config = dict(
    norm_place='pre',
    qk_norm=False,
    attn_scale=0.125,
    init_std_up=0.0442,
    init_std_down=0.00494,
    lr=0.00192,
    decay_shape='linear',
    seq_len=512,
    doc_mask=True,
    train_tokens=136200000,
    dataset='wikipedia_en',
)
MLP neurons of a small language model. Each row is named by its layer, matrix (up: input weights) and neuron, and shows model dimensions 16-111. Each number is 200 + 20 x the weight over its row's rms, rounded and kept within 0 to 999.
Before each neuron's rows, "fires after" lists the tokens most often just before its 100 highest values on Wikipedia text that the model never trained on.

fires after: " |", " |\n", " Sc", "%", " N", "|---|---|---|---"
L5.up699,220,199,189,189,226,224,215,202,229,198,215,228,210,220,171,211,187,227,206,226,204,211,159,217,210,191,179,249,231,174,219,230,208,193,208,205,203,216,166,202,192,190,194,204,194,193,197,184,208,181,180,193,155,217,210,211,222,208,226,191,181,219,195,174,196,195,238,218,201,181,187,196,213,206,211,195,239,207,223,173,163,194,183,186,218,172,211,193,183,180,185,220,206,213,233,248

fires after: " ", "–", " |", " l"
L6.up136,214,184,191,203,226,215,203,187,202,210,190,154,213,217,156,203,211,217,172,203,209,216,193,162,195,219,176,229,182,197,222,175,188,210,243,205,183,217,170,202,198,201,205,213,222,190,210,156,212,260,198,185,194,238,229,217,163,210,191,184,210,206,226,204,203,204,221,151,186,185,209,214,201,237,232,191,203,218,187,210,199,171,194,174,215,204,206,199,161,200,194,228,191,193,182,214

fires after: " h", " H", " ch", " w", " St"
L6.up663,197,234,209,210,189,186,190,163,192,171,171,186,178,222,170,209,222,203,208,228,211,211,174,221,203,190,183,206,199,193,157,189,202,184,179,221,178,191,175,190,221,196,214,229,168,220,188,199,230,174,225,181,169,178,193,199,186,198,202,197,215,202,200,167,227,179,178,217,184,167,215,231,178,213,207,204,208,193,215,220,230,217,252,210,237,164,212,186,195,208,201,213,221,199,207,201

fires after: " ", " h", "ps"
L2.up659,189,205,190,209,225,211,125,209,187,179,178,183,250,213,200,219,210,203,204,184,165,228,195,208,178,172,176,226,199,195,210,184,221,191,211,210,211,180,201,209,207,191,221,177,200,216,236,229,234,184,177,186,207,177,197,203,198,206,165,181,224,209,214,202,211,191,206,206,201,160,176,206,190,181,207,186,192,174,219,206,192,165,227,260,205,190,170,169,199,220,192,200,187,178,193,178

fires after: " ", "-", " w", " con", " B"
L5.up643,204,195,221,212,212,221,230,177,225,170,191,242,210,212,194,187,210,245,201,213,217,196,243,175,200,209,155,174,196,205,192,167,241,203,212,226,197,240,226,185,186,185,189,195,187,234,213,190,198,195,200,215,179,181,199,216,217,217,194,211,196,188,173,210,221,205,234,181,190,187,186,196,200,216,236,192,203,214,213,174,184,161,201,175,172,221,174,176,184,204,202,220,194,187,185,210

fires after: " (", " \"", "==", "{", "2", "==="
L2.up694,242,212,200,180,196,199,205,218,186,194,197,206,223,214,177,193,157,194,228,174,220,189,202,187,228,216,201,185,228,200,180,181,207,224,214,214,189,220,215,204,224,205,219,174,191,195,193,216,184,189,196,236,168,202,179,192,160,203,192,212,177,174,199,205,197,222,217,179,212,224,232,178,178,191,167,185,212,193,185,181,160,225,203,231,208,194,237,173,192,188,196,196,212,192,202,208

fires after: "–", " of", "19", " Jr", " Med", "18"
L2.up664,222,176,205,162,192,196,166,186,190,192,212,149,158,208,197,181,197,188,196,236,194,195,228,211,217,179,189,233,164,166,252,184,240,212,192,205,262,206,199,203,187,190,193,204,187,201,207,219,199,196,203,218,230,162,209,176,212,200,172,207,204,209,175,213,191,220,240,212,202,212,205,247,203,192,177,208,194,208,211,183,169,211,191,199,198,214,170,208,217,259,192,227,195,209,187,197

fires after: "."
L2.up483,212,238,188,202,200,188,209,191,193,195,212,199,184,193,159,217,223,192,217,212,217,212,213,159,199,234,214,216,232,208,204,200,183,217,224,232,188,219,196,220,158,205,210,212,205,195,214,229,190,220,181,173,193,216,191,160,187,210,207,177,216,223,206,203,184,250,202,216,132,228,246,184,235,203,183,200,196,197,179,186,177,223,185,191,237,193,205,186,165,170,193,217,193,186,214,199

fires after: " F", ".\n", " |\n", " in", "f", "o"
L6.up21,221,198,190,215,216,188,214,190,182,188,155,187,199,199,212,198,190,218,202,162,235,189,191,162,187,214,181,186,201,231,204,173,213,193,236,222,223,245,195,188,217,218,191,147,188,179,227,198,199,214,230,215,202,190,174,175,198,199,186,175,195,201,193,209,199,192,194,197,163,191,196,195,198,194,187,189,206,203,236,192,206,240,216,177,177,207,192,190,209,215,197,186,175,209,229,217

fires after: " N", " A", " P", " J", " G", " a"
L5.up659,227,208,238,226,203,176,205,184,230,199,195,215,185,206,181,188,195,211,212,191,209,185,209,216,221,213,228,225,207,188,207,158,221,185,178,207,190,157,209,185,226,211,194,185,193,198,224,212,218,241,194,204,222,162,228,200,179,143,197,224,184,212,231,180,188,218,223,209,199,203,191,186,202,206,183,153,209,192,172,171,192,218,176,220,212,143,221,170,207,186,177,207,194,181,197,194

fires after: " W", "W", " w", " tw", "R", "B"
L2.up230,206,228,169,158,171,185,226,191,214,219,202,170,209,195,191,216,187,209,197,172,230,216,211,186,190,182,181,200,200,231,195,237,218,218,204,193,207,221,187,222,223,178,240,203,208,181,181,177,238,213,204,202,194,202,185,187,179,189,152,167,187,225,188,227,220,242,216,183,206,197,190,185,177,192,204,214,224,193,192,179,214,204,207,194,206,209,189,187,193,177,172,198,225,210,211,207

fires after: " W", " w", " St", " c", " |", " sh"
L2.up409,193,218,214,166,236,165,180,202,234,187,185,231,174,212,193,209,161,187,202,213,214,210,211,188,201,163,185,198,212,209,184,188,233,201,194,218,215,178,192,236,212,199,194,235,183,186,208,181,167,179,173,204,151,165,213,195,233,207,172,186,197,199,203,206,174,196,187,222,226,189,177,210,207,173,214,171,185,198,207,217,210,188,222,220,224,222,217,213,208,240,200,218,205,190,196,227

fires after: " ", " t", "2"
L6.up164,214,208,203,167,277,216,223,184,198,158,208,207,180,236,186,188,217,232,208,194,220,198,213,174,173,250,203,188,192,249,222,193,201,196,224,196,222,206,186,170,193,178,214,225,184,178,209,196,180,217,188,195,151,234,206,221,182,191,184,188,207,194,184,207,199,212,208,195,185,188,218,227,195,219,201,182,194,194,202,169,207,205,235,202,172,209,206,206,181,222,217,182,218,197,199,195

fires after: ".", " ", " which", " over"
L5.up30,171,205,165,199,223,247,193,184,179,212,202,203,241,204,213,200,197,171,233,217,206,226,139,201,215,189,198,190,192,203,172,223,201,149,179,182,216,183,186,181,194,221,171,213,197,182,198,204,177,212,201,194,223,162,229,171,207,211,186,192,196,170,191,240,192,164,193,229,190,192,175,211,194,179,193,225,170,173,188,202,183,191,212,232,223,224,167,171,167,193,200,188,211,193,221,189

fires after: "20", " Off", " V", "em", "il"
L2.up150,218,186,201,210,200,182,214,201,205,233,195,211,186,182,191,213,228,205,204,175,170,180,245,219,203,178,201,188,181,222,214,184,200,187,231,229,218,200,171,217,183,186,159,190,234,206,209,176,188,171,199,221,202,204,170,219,197,173,212,221,200,203,227,231,180,177,192,189,240,192,189,184,166,187,217,195,225,203,227,193,193,166,225,189,207,222,187,220,203,212,202,208,224,206,196,240

fires after: " and", " the", " to", " was", " or", " three"
L2.up56,187,217,192,207,197,207,147,219,190,175,213,170,232,174,194,184,195,187,221,198,192,181,266,185,208,200,185,194,182,217,147,182,208,225,202,186,213,206,218,171,186,184,206,213,201,190,211,187,189,192,214,199,169,182,181,176,224,191,188,183,226,192,210,196,226,155,199,218,197,216,228,218,231,205,227,188,174,221,242,251,196,203,209,181,201,213,188,206,217,178,206,235,195,182,192,199

fires after: " ", ".", "10", " ("
L5.up93,192,190,192,222,205,216,188,210,207,204,187,215,216,211,207,210,214,197,197,177,187,204,179,189,201,196,227,230,189,177,199,135,169,185,166,182,200,237,200,205,181,210,194,240,180,185,216,238,206,218,222,144,213,199,203,227,193,161,160,204,183,196,208,218,187,181,199,193,198,172,176,194,151,202,218,198,227,170,135,211,200,232,219,186,227,218,175,208,196,188,196,206,176,176,237,208

fires after: ",", "P", ".", " May", "eng", " to"
L5.up666,168,166,191,221,229,191,206,182,239,210,193,153,228,190,195,158,215,228,203,221,229,176,189,200,183,212,183,189,173,200,182,208,214,180,190,198,206,203,207,179,183,210,201,193,214,168,187,192,207,223,168,209,218,209,243,203,199,222,192,228,206,185,219,194,192,190,218,201,215,199,221,216,227,203,210,173,193,183,168,180,207,216,202,219,208,181,168,224,246,194,217,170,191,185,208,191

fires after: ",", ".", "6", "2", "ult"
L5.up741,158,200,210,229,238,205,167,194,213,208,173,221,198,195,238,192,170,191,221,180,209,190,219,204,189,175,225,199,227,197,156,198,200,190,184,214,205,207,198,173,164,148,193,214,196,213,207,184,228,226,225,184,175,196,170,200,206,177,153,228,234,197,238,187,203,190,198,224,223,209,248,209,196,212,233,198,182,188,218,172,199,203,188,224,198,175,189,223,170,192,181,199,226,190,199,191

fires after: " K", " A", "b", " O", " a", "B"
L5.up518,206,211,193,248,225,219,236,192,218,177,183,224,199,175,204,208,224,177,213,201,204,176,207,195,207,233,225,214,162,204,224,190,246,199,176,199,210,214,215,188,208,177,236,198,198,237,234,159,208,193,181,210,227,167,202,178,209,175,201,181,209,219,188,171,193,212,211,213,167,193,215,201,198,209,191,177,188,198,195,179,191,193,176,239,194,186,189,192,212,193,180,170,200,174,184,209

fires after: " |", " over", " cont", " |\n", " cl"
L5.up415,182,185,182,205,200,212,196,184,196,178,225,229,207,207,150,206,193,233,221,203,226,217,190,208,168,203,216,230,201,204,139,225,199,199,230,202,192,231,194,219,187,201,228,212,232,186,216,195,207,197,211,208,215,193,159,150,183,182,195,208,200,164,163,207,204,187,192,191,207,187,191,202,169,191,214,216,182,188,175,206,212,210,181,222,209,202,166,162,169,199,231,221,201,189,189,217

fires after: " the", " during", " In", " of", " under", " By"
L2.up32,185,185,196,172,190,197,191,202,196,180,192,211,188,200,224,194,239,189,193,187,208,159,227,211,189,194,196,195,222,206,193,192,231,218,197,204,179,196,193,188,173,208,199,193,219,211,204,218,278,183,209,218,180,218,190,176,206,173,173,193,213,198,210,180,161,216,181,181,193,195,228,190,204,187,216,217,227,266,210,202,217,195,202,204,136,223,219,220,251,233,205,209,177,190,176,201

fires after: " ", " sp", "el", " ("
L6.up475,184,184,206,220,185,206,172,199,215,192,208,223,211,230,188,191,227,193,215,135,174,212,208,170,171,188,195,181,195,180,158,187,232,194,229,241,246,229,196,202,184,212,199,197,226,204,225,190,218,199,192,199,180,233,234,233,196,196,164,214,189,190,194,210,230,184,217,173,218,217,170,200,205,206,203,186,209,231,185,224,216,184,228,203,208,179,209,227,202,198,158,177,224,195,219,190

fires after: " \"", " the", " that", " a", " ("
L2.up604,190,191,179,179,179,204,191,238,202,200,147,196,249,211,199,195,229,190,219,200,211,185,213,193,220,215,195,234,172,216,203,204,196,166,169,195,152,228,210,189,226,203,200,197,229,192,213,190,169,183,208,189,179,182,205,179,182,193,178,207,218,187,198,206,211,174,180,197,208,191,175,206,210,194,225,202,214,191,227,196,194,234,203,219,194,219,234,181,175,173,223,220,209,211,213,244

fires after: " ", " the", "ped"
L2.up431,221,200,192,190,211,222,201,187,208,198,203,170,173,199,188,203,205,189,216,186,225,190,211,186,226,224,176,208,142,200,195,198,200,200,193,222,167,202,180,232,215,224,146,168,200,192,211,233,204,184,204,198,168,204,209,168,220,208,176,183,243,194,221,226,213,199,167,195,188,194,187,214,207,182,210,175,190,192,174,178,217,204,189,195,207,203,210,186,189,234,217,200,200,210,181,182

fires after: " ", " Netherlands", " /", " Chart", "les", " in"
L2.up223,192,177,183,243,235,189,180,221,229,179,208,194,234,207,174,201,237,202,196,167,197,241,197,194,221,226,173,203,200,183,220,214,191,213,204,206,197,194,191,223,195,175,180,187,193,214,205,196,224,214,178,216,162,173,205,198,184,177,206,213,213,218,172,248,166,171,221,216,170,211,200,241,213,196,219,192,194,176,211,201,185,239,203,189,219,196,225,204,218,225,181,220,232,219,205,195

fires after: " P", " Mc", "y", " C", " A", " Jeff"
L5.up547,200,201,189,218,195,213,170,188,232,180,207,190,194,196,216,232,188,207,198,191,195,215,188,183,216,201,255,204,209,213,190,189,203,217,219,190,195,225,230,229,189,194,215,204,181,231,207,191,224,204,197,191,192,182,210,204,170,169,186,189,205,213,167,185,231,152,225,229,208,218,191,229,209,183,216,210,216,212,199,152,211,214,161,186,251,190,188,188,201,179,212,177,199,206,210,190

fires after: "in", " \"", " (", ":", " M", " R"
L5.up665,207,236,203,194,214,211,197,179,189,177,178,168,156,237,219,214,197,178,246,169,222,156,178,184,215,150,201,204,212,225,214,194,205,206,168,174,204,190,207,218,220,176,190,195,198,184,219,165,199,220,201,230,191,185,219,190,187,187,193,190,167,205,183,187,198,198,202,197,220,230,208,219,196,214,207,253,214,218,225,176,185,248,187,236,219,222,236,194,205,199,225,169,182,198,223,192

fires after: " the", " with", " and", " The", " a"
L2.up238,211,252,203,162,239,173,156,208,178,185,223,190,190,206,215,206,173,195,181,167,213,155,218,211,235,224,226,189,174,245,190,181,222,204,202,197,208,226,198,182,247,213,196,231,221,207,198,193,203,227,179,183,208,222,189,182,240,206,211,212,211,210,160,191,193,171,211,208,195,226,213,219,212,199,210,226,191,198,202,191,194,204,189,218,203,197,195,200,181,189,222,231,212,192,142,194

fires after: " ", " (", ",", "–", " the", " Man"
L6.up394,182,165,167,201,210,236,219,187,166,173,181,162,191,179,236,179,150,167,220,185,197,189,184,190,226,181,212,201,217,209,195,205,199,184,211,228,223,190,221,178,203,184,180,210,206,219,196,177,196,224,212,251,184,210,202,195,214,207,181,203,184,165,203,208,172,183,216,179,182,246,183,206,199,199,208,226,190,180,169,178,200,216,192,201,180,207,233,232,168,165,200,190,212,216,240,183

fires after: "==\n", "\n", ")\n", "===\n", " |\n"
L2.up289,180,179,195,207,211,212,220,199,223,220,169,190,218,209,181,223,202,216,213,181,226,222,199,182,204,170,201,233,209,172,207,230,188,171,221,214,223,227,178,162,219,211,194,205,182,187,189,204,209,227,202,194,183,200,198,183,205,213,247,164,234,188,212,179,176,204,187,185,209,207,189,235,169,201,216,196,212,246,191,190,212,203,154,200,205,207,175,194,209,159,138,185,220,223,192,224

fires after: " In", " in", " ", "In", " Hot"
L2.up712,202,208,220,181,193,178,170,194,196,185,176,171,191,172,211,205,226,175,228,189,195,192,191,229,221,212,198,179,208,190,189,240,180,203,213,203,218,226,206,183,180,181,203,216,237,219,210,192,233,187,186,161,227,210,156,196,224,217,180,198,215,210,202,203,212,187,214,202,189,209,179,193,190,235,233,222,178,205,218,230,190,192,193,187,196,191,202,186,236,249,210,178,194,223,211,210

fires after: " the", " of", " for", " at", " The"
L6.up753,207,201,180,230,198,178,190,231,208,227,195,208,184,177,194,169,181,216,202,203,206,218,164,188,195,211,208,204,188,196,163,191,208,198,197,192,180,211,207,214,158,198,223,164,217,199,212,194,237,177,215,245,197,222,181,218,220,190,206,229,177,185,146,191,160,205,198,160,204,211,163,230,200,218,204,193,222,196,177,183,205,203,194,191,176,230,198,182,196,205,219,190,208,150,184,211

fires after: " ", " at"
L2.up695,156,203,192,235,195,181,194,166,233,175,220,196,191,198,190,198,206,214,203,186,182,223,231,225,198,165,172,194,209,217,209,194,185,227,191,200,190,231,210,246,178,221,190,212,197,189,189,213,221,201,199,246,177,175,192,180,188,199,171,214,179,194,174,222,203,212,179,187,208,170,171,182,196,202,205,190,189,208,244,228,192,204,179,209,181,230,196,203,214,246,200,183,182,175,172,200

fires after: ",", " "
L6.up717,163,164,188,220,209,192,196,166,172,170,161,198,196,214,198,188,211,207,236,200,207,193,193,226,225,206,202,217,226,191,188,220,201,175,246,223,204,196,174,185,203,226,194,192,230,196,240,218,200,196,217,168,224,172,167,176,223,179,203,215,230,175,227,193,194,184,196,213,212,220,202,169,191,210,190,202,209,164,220,216,179,193,186,210,214,192,169,194,196,213,188,228,228,198,187,173

fires after: " |", " No", " N", " R", " M"
L6.up171,235,171,202,199,182,215,175,180,202,256,215,180,231,202,210,208,184,172,220,203,226,223,178,178,193,215,199,234,209,200,213,208,214,179,189,198,189,208,191,209,188,171,205,218,198,225,207,180,231,197,185,197,196,208,183,191,198,176,214,200,176,191,203,179,181,184,196,203,169,204,169,199,185,201,211,242,217,202,218,229,213,183,193,195,192,163,209,210,201,232,179,193,230,196,181,231

fires after: "19", "18", "==", "80"
L5.up508,220,200,174,174,179,181,209,192,207,215,220,206,205,199,183,167,172,133,214,209,201,213,182,198,210,207,207,191,187,190,214,224,203,201,192,204,197,215,196,195,149,215,196,179,209,204,193,212,203,229,159,197,188,185,192,213,210,192,194,200,221,215,192,224,194,198,203,180,201,231,187,194,207,203,134,226,204,186,237,202,246,194,200,202,203,199,198,198,235,201,176,220,200,186,211,210

fires after: "W", "O", "ec", "B", " H", " Al"
L2.up285,191,237,170,223,199,208,199,159,205,202,221,167,205,198,197,208,186,175,209,196,251,239,182,217,231,211,179,178,175,204,174,236,229,216,226,183,194,180,219,152,203,190,182,227,181,200,205,195,211,167,199,185,210,207,193,194,168,198,180,185,198,176,158,184,201,231,199,205,194,218,201,217,191,174,177,213,199,193,178,188,201,164,193,208,184,169,221,227,255,217,189,219,202,224,198,202

fires after: " ", " U", " the", " L", " D", "1"
L6.up139,206,195,196,199,185,211,214,232,214,177,223,214,178,171,197,175,180,217,193,174,188,181,192,181,242,207,178,188,207,215,187,194,200,189,222,213,208,186,198,168,206,190,196,222,205,203,235,217,221,225,159,214,193,231,198,222,217,185,188,207,201,157,192,217,207,200,182,206,155,170,171,195,216,227,218,217,200,224,231,173,186,215,187,218,178,157,209,188,190,216,228,221,193,217,216,212

fires after: " that", " there", " There", " imm", " the", " because"
L2.up748,217,195,197,182,170,213,195,200,206,235,164,225,172,216,202,233,221,197,194,165,200,211,190,208,207,208,206,241,189,192,184,233,173,204,235,182,185,199,203,163,208,186,169,192,188,214,215,209,208,217,201,165,195,214,185,187,175,216,202,197,249,219,207,236,236,215,170,202,186,201,195,223,214,159,202,200,212,225,170,185,189,206,203,209,215,205,220,171,179,172,185,212,213,210,162,198

fires after: ",", "),", ".", "):", " by", " is"
L6.up166,200,196,214,209,196,219,230,252,189,190,195,137,216,200,186,195,175,206,239,170,209,199,215,207,215,207,169,239,181,236,208,181,191,176,203,201,196,251,188,204,215,161,181,164,187,193,192,201,231,234,213,205,225,190,193,184,183,187,215,205,191,199,214,222,199,206,216,198,214,195,228,199,188,204,181,190,182,223,177,193,211,214,220,203,190,214,203,221,218,181,262,207,166,178,194,188

fires after: " D", " F", " W", " C", " se", " H"
L6.up340,192,235,200,198,170,169,204,185,214,182,225,207,179,218,229,187,230,185,212,153,188,201,183,158,221,159,240,230,181,189,202,206,239,207,185,195,194,198,211,176,264,188,171,196,185,229,193,179,230,181,237,247,203,202,213,243,200,176,186,197,178,183,188,221,187,211,194,218,203,167,176,226,177,196,163,166,217,197,180,192,187,201,198,219,214,207,190,214,207,195,188,205,155,195,233,193

fires after: " ", ".", ")"
L5.up708,182,219,205,167,214,224,196,205,203,182,187,166,165,209,198,188,195,168,211,208,216,197,212,209,211,208,198,219,177,215,195,219,185,200,187,216,208,183,214,231,226,188,230,180,202,216,188,182,221,222,194,177,178,176,175,195,237,215,213,185,183,199,188,202,201,168,192,196,202,207,209,189,222,243,178,207,197,188,155,202,217,244,224,219,168,201,198,209,200,227,184,204,233,179,196,257

fires after: " in", " In", " to", " served", " the", " was"
L2.up758,197,215,161,220,215,227,196,217,236,209,176,202,190,237,151,176,228,167,205,159,184,175,179,224,190,188,192,229,184,184,195,177,242,204,155,207,193,210,216,210,185,193,248,205,206,194,207,199,230,205,217,197,173,213,213,206,197,195,230,207,209,174,218,226,192,198,188,178,181,192,187,187,174,192,208,239,190,211,213,173,200,190,217,221,171,206,167,229,207,215,216,174,231,202,182,210

fires after: ",", "che", " st", " B", "6", " A"
L2.up537,156,180,200,191,242,213,224,172,182,170,216,209,180,200,193,188,203,203,199,209,201,211,179,210,191,209,178,167,224,202,192,195,170,222,211,192,195,194,173,227,222,187,187,211,200,206,209,215,205,210,178,162,247,210,215,176,181,218,169,218,202,170,237,203,182,202,208,218,219,258,205,228,217,190,202,168,183,218,221,188,181,193,190,196,254,245,189,234,217,192,168,219,195,181,201,222

fires after: "==", ".\n\n", "===", "==\n", "\n", "\n\n"
L2.up479,181,166,226,189,216,204,228,209,201,149,190,199,254,206,204,185,184,174,220,210,189,206,203,187,177,210,181,211,155,198,171,206,170,178,197,185,227,191,206,186,230,219,168,182,196,185,167,224,214,224,195,201,183,215,227,179,189,206,210,192,226,178,181,201,187,160,197,199,223,189,203,226,207,162,216,178,214,211,197,210,218,224,218,213,187,220,221,225,207,182,206,202,196,215,189,185

fires after: " the", "|", " mov", " a"
L2.up747,188,204,219,161,222,196,199,197,201,194,183,217,207,176,218,212,163,204,204,213,214,203,228,232,194,179,209,232,206,183,200,204,203,215,206,176,216,198,225,193,202,195,206,215,234,204,189,248,225,184,177,226,220,179,220,204,241,213,172,235,192,226,183,199,232,215,204,184,147,232,190,216,220,202,196,205,183,226,170,195,199,185,211,205,217,191,209,225,167,173,193,205,197,226,161,181

fires after: ".", ","
L2.up474,186,179,189,169,197,195,199,176,232,197,182,195,182,189,176,198,205,190,235,195,181,219,198,183,213,211,169,227,228,200,186,195,194,181,205,215,186,183,201,183,176,215,224,208,232,191,201,188,193,196,206,205,158,183,209,230,198,189,181,213,186,246,185,202,221,232,200,169,181,231,209,178,203,203,175,194,222,202,180,203,214,218,178,176,205,175,166,215,209,202,209,238,244,173,191,220

fires after: " ", " (", " col"
L6.up124,204,192,156,212,217,209,192,219,183,161,186,168,180,179,221,188,208,179,218,222,183,179,156,202,187,209,201,233,189,187,181,197,206,210,208,209,206,210,206,195,215,200,206,210,205,213,158,165,218,191,175,191,190,224,193,189,206,175,190,186,223,181,170,200,198,149,200,200,229,228,197,215,183,198,205,218,193,221,189,187,250,174,188,208,187,234,228,199,218,188,178,257,213,177,211,177

fires after: "19", "20", "18", " I", " v"
L6.up276,196,214,190,190,199,194,209,243,229,221,176,213,188,226,243,157,181,182,229,199,207,235,174,205,188,240,188,189,191,181,171,184,178,226,185,178,209,186,210,164,200,151,243,183,181,186,191,206,198,196,179,208,193,176,170,198,191,179,178,187,225,186,209,231,212,168,186,224,185,223,203,185,216,231,183,216,189,228,195,199,165,189,178,203,223,190,184,192,188,195,190,184,193,187,222,207

fires after: " the", " w", " mov", " B", " L"
L5.up467,178,220,200,179,190,200,186,180,165,199,185,206,228,199,202,194,223,184,201,187,187,189,179,189,210,205,185,178,173,191,191,202,181,201,239,186,198,205,222,189,193,218,191,232,216,204,254,218,241,207,174,202,212,179,182,207,243,197,204,202,223,203,209,225,191,220,196,203,174,201,171,208,194,214,193,217,213,226,161,202,227,210,254,227,181,182,189,194,170,216,231,212,201,188,180,213

fires after: ",", " in", " and", " the", " N", " of"
L5.up58,205,189,190,202,203,217,198,187,219,186,184,191,200,198,184,215,207,183,215,200,285,188,161,232,213,152,209,194,210,176,173,197,205,204,191,218,196,213,220,215,179,195,175,234,206,156,199,217,188,164,209,217,201,192,230,175,201,201,221,192,193,202,187,192,190,192,180,193,154,219,199,185,185,144,191,215,167,200,210,187,185,221,202,248,195,198,214,215,220,178,158,213,192,194,237,205

fires after: ".\n\n", "-", " Christ", " Born", "\n\n"
L2.up749,182,191,186,162,193,207,236,165,200,177,185,177,172,200,181,196,197,186,183,187,205,179,206,175,218,215,165,186,214,182,171,241,174,203,239,215,181,204,208,200,215,222,168,206,206,211,198,204,210,210,196,173,197,201,203,205,197,229,198,165,213,200,237,194,190,194,216,236,210,187,233,196,227,187,217,201,213,191,196,195,181,202,186,199,156,190,197,185,202,216,185,207,219,235,197,196

fires after: " N", ",", " P", " W", " M"
L5.up631,233,187,190,201,199,195,213,178,204,188,180,222,192,245,191,208,162,212,231,230,190,200,206,214,197,182,243,197,200,194,165,192,194,187,242,208,191,199,214,179,199,194,193,189,167,202,172,208,201,208,174,232,234,170,232,196,215,194,197,234,187,224,221,201,160,209,188,234,225,202,217,195,181,250,208,190,217,199,207,205,198,183,130,179,220,163,193,221,243,180,200,217,196,178,194,227

fires after: " F", " C", " ", " W", " H", "uff"
L6.up510,178,242,233,187,228,201,178,197,216,177,227,189,225,212,211,177,173,219,200,194,196,176,179,189,189,190,213,195,220,231,206,187,213,167,194,232,204,220,185,237,230,196,191,188,172,205,203,170,242,226,190,220,209,226,236,194,203,190,175,242,199,210,206,177,204,244,218,216,223,205,203,216,178,176,184,214,203,223,177,191,168,196,225,222,183,211,153,182,212,212,212,207,180,207,261,195

fires after: " |", " a"
L6.up266,243,227,163,189,202,212,219,197,185,189,187,231,176,202,183,189,201,201,207,194,243,204,197,164,204,193,188,216,192,215,218,221,182,178,237,219,196,206,190,215,193,204,191,206,187,202,201,189,177,174,225,194,174,214,164,188,199,208,180,212,206,197,232,169,211,202,199,211,209,169,189,192,188,180,189,220,194,218,205,213,212,205,199,202,187,177,205,192,203,179,212,207,248,193,181,168

fires after: ",", "),", "W", ";"
L5.up443,184,205,158,198,217,209,194,198,224,198,180,202,193,223,194,205,203,225,203,201,198,197,239,200,197,207,202,222,197,188,229,190,208,212,208,176,223,168,197,208,184,185,227,225,202,196,207,212,203,216,219,160,198,210,186,191,215,196,226,194,213,232,209,210,166,168,195,201,195,210,243,231,211,195,183,193,215,225,156,177,230,207,221,187,186,203,186,199,199,156,175,239,226,203,191,232

fires after: " |", " Sc", " No", " P"
L5.up760,191,228,242,196,208,204,231,213,191,204,244,200,221,197,174,179,194,177,159,222,197,233,179,205,178,180,214,221,214,203,202,207,206,207,216,226,182,177,218,218,197,184,225,208,247,190,205,171,238,211,223,193,172,202,204,218,206,179,190,215,177,173,224,197,188,184,231,218,184,191,204,211,219,189,218,204,194,172,210,200,214,229,199,180,207,168,174,189,204,202,221,192,223,157,213,258

fires after: " ", "===", " (", "===\n\n"
L2.up337,202,193,227,196,218,210,221,183,196,229,201,186,181,201,229,212,171,166,207,194,178,218,197,187,211,206,182,231,194,192,216,195,198,162,256,197,193,223,205,196,154,226,195,185,172,177,200,199,232,233,174,201,185,211,211,212,204,184,156,202,199,178,148,204,218,229,206,201,209,184,192,207,189,191,207,182,221,215,174,215,233,188,187,234,200,170,223,186,224,208,176,208,190,229,185,189